Part of a small language model's weights: width 256, no biases in attention or MLP.
MLP neurons of a small language model. Each row is named by its layer, matrix (gate and up: input weights; down: output weights) and neuron, and shows model dimensions 0-127. Each number is 128 + 32 x the weight over its row's rms, rounded and kept within 0 to 255. Numbers have three digits each. A neuron's up and down rows have the sign that makes its largest values positive.
After each neuron's rows is what it responds to, as a language model described it from the Wikipedia text at the highest values.

L7.gate625:078108158165139154140058158132128189110151104165140106176074158105157126153117174117099087155159139171144162158133110128073122115169171151113125179142154161105063139081174151104149110123126130121071141130083118095152115130122105051189167198177053161176133061087127124160206115075179064138156173111127142143137147153203105130105070106113133132123113089121118117144069105121123201144169
L7.up625:156113115167083113117066153158167122115201140114127156128134077111097171109143167135146154138103133126111140151121125103139086112152099143125120111076148138144135139056103139177138138141084147068134157176051208165070105127107121120133132093101082131132137062120149114130096181140132102153089096144187130178150093155179168127140064110148147157156124109121110098114086101048139151131122
L7.down625:065129111117148131121112068135095153176097142170138085111088092072094111090114083119137110129157178134180110163140156100172101100132068146125137170140155193123124125119109105207102078150191144113094107111091133050151082140156116144171125104144147147132151150132173089139109102112136167168113150163102148127118079153104105167155076110098081132148102161108145120215086103167091105154115
Transitive verb completions. Verbs and verb-final word pieces awaiting an object or complement, often after to, has or had, such as built, focused, seen, to build, publish.

L9.gate639:139134148066087099151100162109100102079166108124174103150127110109178106131148179127118142118169133101117096131041111131116160209121176167145182117114153132115113104141161077143155130104130109105152128038151141173124106118148057145149122137176107155093105094109098153123166103122116097118184113101135107139114138187141162186103091167116099184164121154159155138126055129129173147148136
L9.up639:172104086119135133085161126143119151143118137143173162131118160124115099074152091135116180175150139167145151098103129135114126108109160126134109166077168141091126140110151136114070162155067142181119069113097125172152113122141152133081117136191136156131080147118133163130171154119069141131145196048145123163106085106164093113134095080105059115125100125114123200164120080104147089179100
L9.down639:105180156168096131125129122054150121144136112138121129102115118133133118125151080131153128098133140176145161093127104128067083123139107108088078098072105076232144120172145158184109142105159106118172150175111096114161139114096148130121125062145123093124104079178124133061107141113122114119154073140127109130097185063112148082088133162097182123087132148145069116095114172207095100126137
Proper-name final subwords. Final word-piece completing a multi-token proper name (surnames, places, brands), e.g. All-en, Dens-on, West-field, Ipsw-ich, Amtr-ak.

L2.gate360:092088154133102121101171073115164126080106090141150146142129165174142159178154106124169132101142143096131129100124138187117063106195146160195130144140121112115112157131126142163161162100134145127179115097162103147133106156156111171078119155130148144152161118130169118088156067071144111103096211061105128111101143130130105165141138145145044078140091156146115082131114141167043147106106
L2.up360:127185120143130112089139100142145132132108127143121132165120095161115180139113103132138165163124102125089105170088101111130111176136173184167148150116138138132140134126130179150105112112152141140209134145136145181129098121157130150122099175103103187141105116174175140097181139125120120130070126146146085057082130214099100167111060163143135146106114120238242134063060088183127164173141
L2.down360:148160145142136185132130116093037123141139145124163121133146152049162140101100144112125182101125090107115151137139140077140136181104124136068136102104114139144156115124120137125098151155162059140132138166136140146128172155141122090115077138109136116138071111135099159125149181155102151124160123195069087112212070150076148189117154135137184155113170163205150116127103085071176146124093
Multi-token proper name completion. Final or later word pieces completing multi-token proper names of organizations, places and people, e.g. City Council, Lim-ited, Lynggå-rd, Gal-ile-e.

L2.gate85:149114135128071145121155147123184190149182139152105104108126083142125108125109131130129152107143138091098179165168040149055101116119152114161162109122146121105110118113186077150160091109102154143139146098142108129098150111096083204141155176091175159135144175160119118113146080141172116151145133110105133090144160143160107149192154152126073111025122107142168169072073120106165123079121
L2.up85:137116179127096148115173104145177106123138117138147112188107109093129151062093115133100112129108123099162197097215078162052123083185120150163134081130178134123096116175161120106097141158068163099152124075111119144105148176117155194124150145099138126125138114105112190162185079146168108133078133116131151105114167129113153162177085118126067087047143094093121134096088104098172118120090
L2.down85:115073149148144105163129144134117116100127198164093113142157120081192096102092147181140147116105098199099119102129147127136146128144136089000126160111109132115158060108108131110168147032050000176141122127132113127125127141122095089085120151099118130091125119102126109120163165134168132136148180116111093109160059098149117062099131128099156196132131118118140139150147105098112112203138
Name-completing subword pieces. Word-final or middle pieces that complete a multi-token proper name, mostly place or person names, such as Kens-ington, Fuss-en, B-unt, Reed Smith.

L7.gate279:145127145115101131095145120110122143127067104088160154137178171148115112116149145123130124159105135123149185135095153135099110089150122147115139147133187060084117140103123114106156104115191158099088130127130111123139078110074040123111106129083148192130113097138134117136110142124122156046107111125141105125084163061075135161148108105174093160073115165135080139121111157077150164108130
L7.up279:159105111108119136129142112134143147121160133178227141132174106141092081081081173133109146126138130116188129147097127044097146149080126085152105152139160109079159087125158173128126151138188115131136149109119111129147090136129106114173148210067122101120078130154182146089126130175144151148123117147110100159122177113147134064127153080143115139085131149160141137095141148119114117160124
L7.down279:175166122114077114149128113150128184068121134074182144123158077123119117174158125087147099186158130129085158143162105145114155099139087104158085204137130113109093148105151142144144175179134134133104139092155173089173105174173111148204116085158154146106134127093117134080147142147146102115109118153147113162115053103106077082132104136073141133067102132119179085076108124159151151095098
Words inside proper titles. Word pieces or words in the middle or end of multi-word proper titles, mostly albums, songs, shows, films and institution names, e.g. Who Are the Girls, Law & Order, Fear Factor.

L9.gate426:133077145126120123079140138105068150113125118151173107108124156119209089165125129116072116045179149174172140109078116161105100139090079107118123118124142041099148142116065100141096102139145136067138155099062093146128074129098132167092100105135202141150095082113178100070140068119146149120120088119097149147117120083107102167136135068113113075162127114056108124138118132139037148128122
L9.up426:073101111117117138117116098128093126146116127115124128094125164084204087122139082144124118148218161097132164081135081139138126121121104165126129139118164111122098076077073112180123135138168138122132113142122151159129191076167098139154136118064203185145089174104147114152207084175151140096169149159098163163187157054139118156122094127145136117080125112092132118066135100156091119085109
L9.down426:160105110171148081114138122122137176130141181107126124121058191143173088151106165122153118094142119162115148133109094153148120166133128141169068144092125111079093120110113114152069069144208095149084140150122133131120071111084106173163124093104132116122109116139138129181181150142130173136172135126127009111108082106155169127089086090147141082093118178157078067098139119143127127165096
Route and transport names. Tokens naming or completing roads, rail lines, rivers and routes in geographic or transport text, e.g. Street, Line, route, railway, River.

L9.gate108:106167189121134090130092120103131140126181126116207135193111184111063155191156136117141100113142130072163191124088145089124101123179114099114141175155162148160072181132103106193104111140113126108100135126065135085100125105101101131126107128189100129111091116084097126108143133114179064151098076071119166175116200141146174145090115091105102140158050138091119091157142079110120172062166
L9.up108:096119127190098082125118128126097150166170106104076125157156146123105148113102099124093175163149137169161125137135131139154119139146128124108161118072167170109069142099136175116066101112085076103077109158076158121120173132128129113133126101096133172103115082117142114052099123144100173099126169042136129195134121165131173100064101155124038055137086081099131155142119176071107096073166
L9.down108:122085129103107138150190173220162062124150105124126073089129096211106147143161132137125159090135150115150123147099114150093128127123137082161113111097135194106126096148166145128151110123180085106086129060132142156146075114082098107148174163154108124096149157102067083165145149204141097128104137136106164198077174179103097147156073080128132173100090137151171123145127085165129120113114
Past-tense event verbs. Main verbs marking life or history events in biographical and historical narrative, often just before a date, such as retired, began, was born, originated.

L7.gate666:122146148129098165098130097098098133132127105128147124126124145097125047078163159120107120121137117183147137173124081154116142115156165150132140177116109142104079176090138130175099157105164126159122114163074123121118151135141112185157151100124178155159113056148145131129118056119097099118145186130038119160091149164103134127060084100076087133117059086101178134135131108174162118109108
L7.up666:103124126148146092128170097174115135087145198157165141144082091168075156136076098147147177105209135117131167061077091136115119118154071118161149146115241098106116098183166136125170131158115125124139097096103175212151132130099139089129164119157148063104136165091101162073159075123095118207126105143189108120107068105085179101206169171105139094126124110167096096168056119150144133154099
L7.down666:145184132167090121072127111113149130107143104203144163119088158100132140073145116127136114097087170144096123139101102151163123146171152116156157123146096167139122158119113132112104176052134103163123120179111139134103169172166126108170146084160137120136122066172151116156097150165134130052153189127083115104111186122078104158160114087105091126174062131143133141116182135157130072132108
Section heading final token. Fires on the last token of a Wikipedia section heading, just before the closing == marks, e.g. Geography, Reception, (2019–present); weaker on final table cells.

L2.gate477:172102087113138212126161118117073131154087135116115163137179135116128054053125129124118134138155126203168104102164105112158129102098094135134121173119152120191058075133127128149180091165125107132110106135102152165153128138175129099136135134171089146137112135131187180103110103108135095124132151142102160163124097153111112110098081157082130095149059154118112127097073094126184167079124
L2.up477:168143095119097165093155101109080149127113141144154098178159102142106088104143152130096130125132143172115122073128092088194131118104117229133093140120221138106088129170110099118143120124140126142058100119141232149154143110099139122121110126123238112133140105149176161046101161108167120136151147167114087095110124105077144135216125162141118156158078123146075186066054061112147078102104
L2.down477:173124159120141119137161118097094119160124146088136153162085158128095120199157100150122086125131056152144175203120133099142108140130066142093142162142101117107134100179142169112110188191113071097143161154068149120142055111108196166107151155151084092110224074141146155157115050155102125116073100111146174165138056181122141124057067171105142097137154120090156082099099112124176141067125
Clause-boundary commas. Commas, often with "and" or a closing parenthesis, ending a clause or phrase mid-sentence, e.g. "1990s," "results, and" "(1971–2024),".

L9.gate115:098086088183118122105135191117078137145152147182191124141139184096184130111154142130146147119057079114141137158117156179093112116129133108101090161139143114127137114060150153110142058179138159147066128081102143071088172184106089169086117119120138119141155120136112120174125114128110152150149152135071124155104165113123115167180149064069114159111116161109073129128168146132164089156083
L9.up115:147101139085086061112149128125156174088119122147183184165224112100152071089130135129132143134124108075101174095062186088075126135055214157126170068071114108124117129175112102160113165123156130149102151073117103173135095116096122121098144143103141178129101088124112129088135123115140128148091140192079092132117140101114082115103151109133074147118089144128066140147146115136120149125122
L9.down115:087150117167129109156143124197158134132072152101096087163145171087136120152126138146153078141180184090158165119092156089188131107090172157113140127138068147137106078151140085116065153139128111119130136099160154115100088135111148091180095202189154125117085151100119101181099140086131133082104188132135188119154163181118137104130141147148139171083113056121115157109182084111108095120108
Inside title and name starts. Word pieces or second words near the start of titles and proper names, especially quoted works, romanized Japanese titles and table entries, e.g. Bing-o, Dark-side, Catal-ogue.

L2.gate273:106143171162141096106149086154095137137124120100139134139128113162082136125162130120146163113089058087054092168127115137095125155127123130080106141141122100154183150117115083076092187123124144123126193151221101054132121135089109137071122135123136058120117102078121155117161111139131122104078118081088082091103128122140167153087149147072108117202120130128132162121142166104138204133113
L2.up273:055134132179197081146152110123076100130124139104124145145137146176095142166171127127200103128153106101096144111105111091081133180169081115091093176159097139162156163092081136082079111133156137126104110160193132130166102129124119051116157106164160062126129110091182161124138115125143129162123167174101053143147144107170154122111121169098144128209151113199167174136147162153092162150134
L2.down273:089103147132157125117139166127074136137105107159074180122144197126071132118131089153155117066128106127102208109129097125132112136147181114043139137142141142178111169125129133142078131167105049144064162103175141155084113108102159110165102141126135141005113122095133130127141146166099101145149186067080171086120064098106157151125136121089076167132137094144103146110067127130109162164157
Predicate-complement onset. The first word of a status or rank description right after was, is, as, or became, like listed, the third, one of, her.

L7.gate126:155126170142161147126152123136098107044168133162111133191152134123109077162148158140107119103152151104119160109125042202098090168142170123177121172107124092105151196104113152174102066128161173113111112141139143181081127148154138107084145071141123091146129132175117161121195166093111118150164146104151165116123161131113083114100144108136144100129113089174121105133095061186133171127191
L7.up126:198132149094129161099119118108135096131127107161126067129145216150140092153135102140072106133095162138110139175105148147181107177095074165146121129141191103127118175135126140151169105138144149197154047110165070143132068066134115148136141064124184149143104142142106141109107120162074111158140090186142136105073075149111123086155036095081062148156090157115099129137112097116137154141154
L7.down126:088073112141086120075132148174059091210142158132103096095060137136175149110128112107197200086150145044134148144057189207070061098101127107125110138149130158155114126113162063146117239127134115143152094158129129128183177119130191121114159107126138154104108126121183117063114107134099124110146141120074133106097157113159149183116192131158124157103114144141104137118129160096134156147114
Repeated proper-name endings. Final word piece that completes a proper name (person, place, company, street) already mentioned earlier in the text, e.g. Takeal-ot, Rochd-ale, Rodrígue-z.

L9.gate245:093119189132097104099121118082136100150135116082135112132089170076137110112169114119134122085168126132105186123093130153131126118143104135104136168131121085185093123160086106110125153152164119098132115126127102127082105109129131159128155098186085123127126186148113097102191072105086079164123100082139200124087087103124149123156119146112125131155133086160144133153127066104213163133138
L9.up245:146088113161125118154121121133111125123095141105123173098131135101147058069100131141094053148137132204162106146154134090163144122167111124124096117141118132114091054121087138156143120150180107135146102193136104134092130071108122108089093178166144120106101129087166096011136164114127105147159165130090110186181126114156087063151088148125120094096084113179128069133082110108124120160113
L9.down245:135173139106118160127150131119186145150184094097187116126100144174096116125121126141128123079160068144080146133079135126163141154124046117152133127127097083141091194130129100174112098144135125165161172161148078126177102151062121139137113132122083094122124134085122112139138151076171107105163111141155151224119098129157156139124084123111105123107078112150168076190145044126105163137109
Clause-closing punctuation. Commas, closing quotes or parentheses (and final year digits) ending a noun phrase or date mid-sentence, before more clause follows: "1980s,", "(I-10),", "in 1937".

L9.gate370:070152066111123154154121052098091121122118152122197120170100123133188133121124112111121096151142139142157139086151072129158150168082157095115070174101114076216157135091105142175119133149103123122138136128170090084162095174133078118126157163085158051150138072124144063129117109106129128140088130118101189118064120132138126155128145169054117121115093130133108117128166181121147125141188
L9.up370:083130183116145090144076142120120105119147109079106044124148163092087089095172113107133119147131086075097091110113108126155126113118131139134164150082156156107188150131153095163142126165141102135140100141201167113122129090215163117108192159174067131083109065118127107139118144157069091158116134109151108162150130137102120110110123091080145103117176119204141167112081118120151099131150
L9.down370:139168116155187072132168089077137140113106175122091171071157178191078107117131120097173099148140097154145142139153052157108151119118162100143071171118117136110158146161196115120101156073120138155073114091116114128148110142120141182126125106083110073145139076168143129110134094117173120136166145135167140131164134107170128118151082124111108165106146146141118053063147089127089076069120
Sports results tables. Tokens inside sports and competition tables and lists, such as pipe separators, word endings (reg-ular, Adv-ance, Dec-ision) and "former" or "team", plus scattered prose function words.

L9.gate427:154166087128135156109203139134133144105177125120141075070175104131098136186125093128135157117132183072144125179063128184128138103124143179178134093115147173070105163159142094113117101119115169098170130053127135144132096102147073172102149098156144103122156107107165162087060102139097086130164160094109133089103158129143106135134153133125080170073163171153162132090108175096189119074136
L9.up427:080132185090140188164166166149136115146060140153105098118108162163141125107098100131133130141181158097147154107099089128117084164188123111150120088103149110095140135162127092148146121102121130156148088141117075149165104126171102151109145155135071108125169106135149127096092157131129162194090096135142160091106138156104162072105145127108120115158127146132120105174056145193165123127064
L9.down427:138072145148094095163124174094129079153123125140159139168139122138191137109106084126153114094137122109175135083105152145090174142148115138112116086097184085153119144083131077141083110158120146085071124132188122109105093153097146121187143137143135151085111098136072094177183093166107102119103178153065217113100151128131075121105157175076153190116093109129134140161109158193156169156141
Repeated name endings. Final subword pieces completing a proper name already seen earlier in the text, e.g. Albion, Ferencváros, Takealot, Tamil Nadu, Rocksavage.

L7.gate638:156104115100092182134147162125105102144138100130160129154194156044145106149118118112099100170148150097113114119115121147132088148149206125151175070089117131168164146063102144123141079088044114114104157153037139084112138131136115206137164105121082120148165122081130148155113065113108104141121089173112126136167147106129088204112135145128096151108159155176051146144144123149168135122135
L7.up638:171134046104129169169139137112112184117175153120151151130156139080114100118108117136100105138216120162117135113064100101114109170069172075152134128124138142196129126090100160126135112162074121138086130130076134133151103166168144166155122108125124128147148133071121185115125069182067120155152123179149145149074085180113106123102128164111113180076176150088101127148110140173147117089166
L7.down638:064076115052137139157122162146160125118119148100148138117119131164109115080134163059150097074149127169106134122096106144145113161175157144168118151157139146146089072149079113083122137092138112077165149125187068137071145096141169078119142131161140174122123168119144096109098181136135112125144127161071140144073121143131090128109135053168133105105106122084045157192099069108099101180159
Name-ending subject tokens. Final word-piece of a multi-token surname or place name that starts a sentence as its subject, often re-mentioned after earlier text, e.g. Green|berg, Fost|er, Glad|stone; also sometimes He or The school.

L7.gate446:111060132093089098079170107140106134134099113127096124092144174125166106122161162122115125061106203116095147132079128113097109122146143162180148109026184090148151056110152115255113146113150109104075157125109059148141124139154141169113145151140195130126111136117118151124147074163124110114126160105114177095141164053169102209118136127157118138154138171108125117116154088160192183129184
L7.up446:121163177138102096145158130104148128133131118126118173109110187146141066194113168131113154140169183088170113105129169155098143127127118140149178150139098152101082115085137128128130142109136171128161160076071089135193150098111158113128119097094112128092133139131081133122216062088085111160143138117115099117183094147092153120101168139155084092111115123107135148150165155148128120051082
L7.down446:080147125098121157094134172144115097128148095147111086086126157060096150114154103143142135109159143073151212119089151168132177063144074135113098200127181105136088161073165078128076199145098121160170116101124148149130078143139120138098073122125127149119141158114164141107110066135102118136191101062154110134085129107127171101112124118102160198172134168157217108123080185107141076084073
Place-name endings. Final token of a geographic proper name such as a river, mountain range, city or region, e.g. Dease River, Regensburg, Barcelona, plus the next in or which.

L2.gate379:136114168036144136148145075132074122148137113123151082110182144100079119207167092125123104084154101125166152123147043151115152152113116102111121148124138087096122111130124118124121161107125143122105098146071135122100091076073091140120158133108116109136099141129140100194134180129165150058186134079139152107101120096178128079163128126145160100039106075107105160128158132151107158201101
L2.up379:082116104149102142133123139150073099131105115147115133110128142122105134157094139120164175081099142102119154129148076156185128115104140096126106131138124137156087105148060111103146130080150097118111158128083124051192106057070150121122166122127199123110122168103136089185076152116160148079171131122116180116079096172087123097123187155158127153119145121117048120124192098134107083089129
L2.down379:178160163105139079139147124157169164106149098137064105154139140072177098133114130147134143137169174148160133098105062120115132152152115143096132111173148087161121124118145136115123114130153086162097193154091147161073129080086169146074124098124147173153099196145104135131118095135183117124140120101139113132104105074103117089165170135131113170077116124147065137155125141061103066117164
Word-initial fragment pieces. First subword pieces that begin a longer word, often verbs of motion or route in highway and travel text, such as run(s), ent(ering), head(s), pass(engers), off(ices).

L2.gate125:199146147101120106095132113088137165129091109104124133112125095122122144118173107119092188124030143142082169098091128115171117135153150130118132151112135098117073118136147094165183127161153124145131137091092085100137127112093070182127121131151085092147135100138101114200151174112128099154145129104123158105131132123126135163190156142141152132085076125132111110117106120139126087131191
L2.up125:153158220130187117117084159148166130140181124132101107116092144089088164160159131128089063135061171131107150129136156107138178104204077161116151123087149116101127130100148159158096186142142127123213169104106161171088179089141162134114144120126099142166150134134105103159126150175139140169154157154107133125142163163123156110157166073175167168128150139121082123170110126104113120154120
L2.down125:105151136172117152174094138124109146135131141111115049154131151136125174144091086168131135171110087099095171075110106090143166119118093071139120161092147141124124196096095125135137102107104153106121152095151101104128140159157133152158111166132147108103121101130125175125177190157054119119103139113091168140076107212179137064108165138100080121167161125128140079150155144096135058153059
Main verbs after subjects. Main verb (or its first word piece) right after a person or group subject in biographies, e.g. lived, served, res(ided), played.

L7.gate178:109131132077105155163107112133109109106152077117175129125129129056166092064174165128068195134067076138172064142156122161131166165125174175082144156088160126105184125147131078147151122088075155168125070166171122097150124150196127163151132193138118117114162064112159166143111112138147176124146116094156159122098110111153128117121142184077081109164156162114114130141128060099139149189123
L7.up178:088136138105140125060152093162123140110178107157090131133115196132122107121170186138112099135094168085113132169173089215115092155088143128093144133084146129155129171200117115121118105146084157144105122171108148099105137124175141098126122117100150137100131131096110084086068121110106125143164111126127117140063183065086152166117147141035146104139156124112121089174083082155128177168090
L7.down178:096098197112070144086138092154069061142099164072170163127144110097133107115078078109144135175158120166074156154115201121117189100116115088158152112134127172126160147144130138079147190105143135134109142172150113135102048145103138112148114156109129142044136172083114132131049117111126053119107116147154119148152091152142097139107080104148145147079098104158169085107137159088127158096132
Sports/election table cells. Tokens inside pipe-delimited tables in sports results, election and roster articles, mostly numbers and header words such as 1, Win, Set 4 and Third Round, plus section markers like === after tables.

L7.gate130:107118110133121128146125178102099137107100126121134093134084155131050145120129100118110133179177158141104117148088111128088137123147119138123152191110163097113175102104075151131123140204093121113104134110124145146052079114130139124110129035088140112167102151078123129102133072094105092182138141101146131167108076116142181127113116134115156039099128153154145082137091133132186151122130
L7.up130:123147090075151118110124172088130108134143110098160109128169169094129137126121123131115109121112143169081156110166137114082173121161106148068156074136100116125133139072109135110128108120129118058158113162110146148134159141118152128164116170106119088130100136110123138111121174147111093181082100133131072181111141137156148100137077126215133125098172133178121112175142117087189119178136
L7.down130:075170126128094101158123138122103150153180131107113140122163088147098114117121168152102152149128112121093124133172156168141144185141163122134154203115150089133094153195132099157118090083155187147098101132169129169143127080160086137115153139110103105110106095146118053164154100132154089093240082135176149109137090144130122136071131153148089111127167096096161106168103139153090071084124
Year digits ending clause. The last digits of a four-digit year closing a dated event in biographies and histories, as in "in 2019.", "until 1951,"; weaker on "her", "by", "later".

L9.gate410:120163169086135138083203097095127128083148110154124158170166120125128113132140218127087125137093128115163109113094136155064133110111153099116074160073084111133079098153090171122089120088100180100132133126087161101105140215179138127110106087125101139121151081105144121121118181111088126136115107105091137137166124081119103081081140080100130142130167136142139145088115124127104114137115
L9.up410:094151131070117127131147122142138187108115159127107053125123145098140070153138212129149208123107121133132215102106171121160111088123201153116123096114107136137111129155111090140139135146095096115092144167094148118120166150152122144190140122145156141169134020147069159081141153171160101126159110075101120119080095143135119032115138081114128167099131105077132076100185148119096158095113
L9.down410:119125069070116151095093125134164117128074208107096142162158145119099079106124154159131126122114102170123110170146202115135150138171147117118096142135176156107197144147120087121163126136084114129167168126097088136152191149159143048156145135215172151094142091205157117147125084106064125125108111102128157098090166113099110060115145177096125138101130093162102169172165112074112156122127
Word continuation pieces. Second or later subword pieces inside a word after its first fragment, often in section headings or table cells: E-arly life, Ge-ography, M-at-ches, Sh-at-to.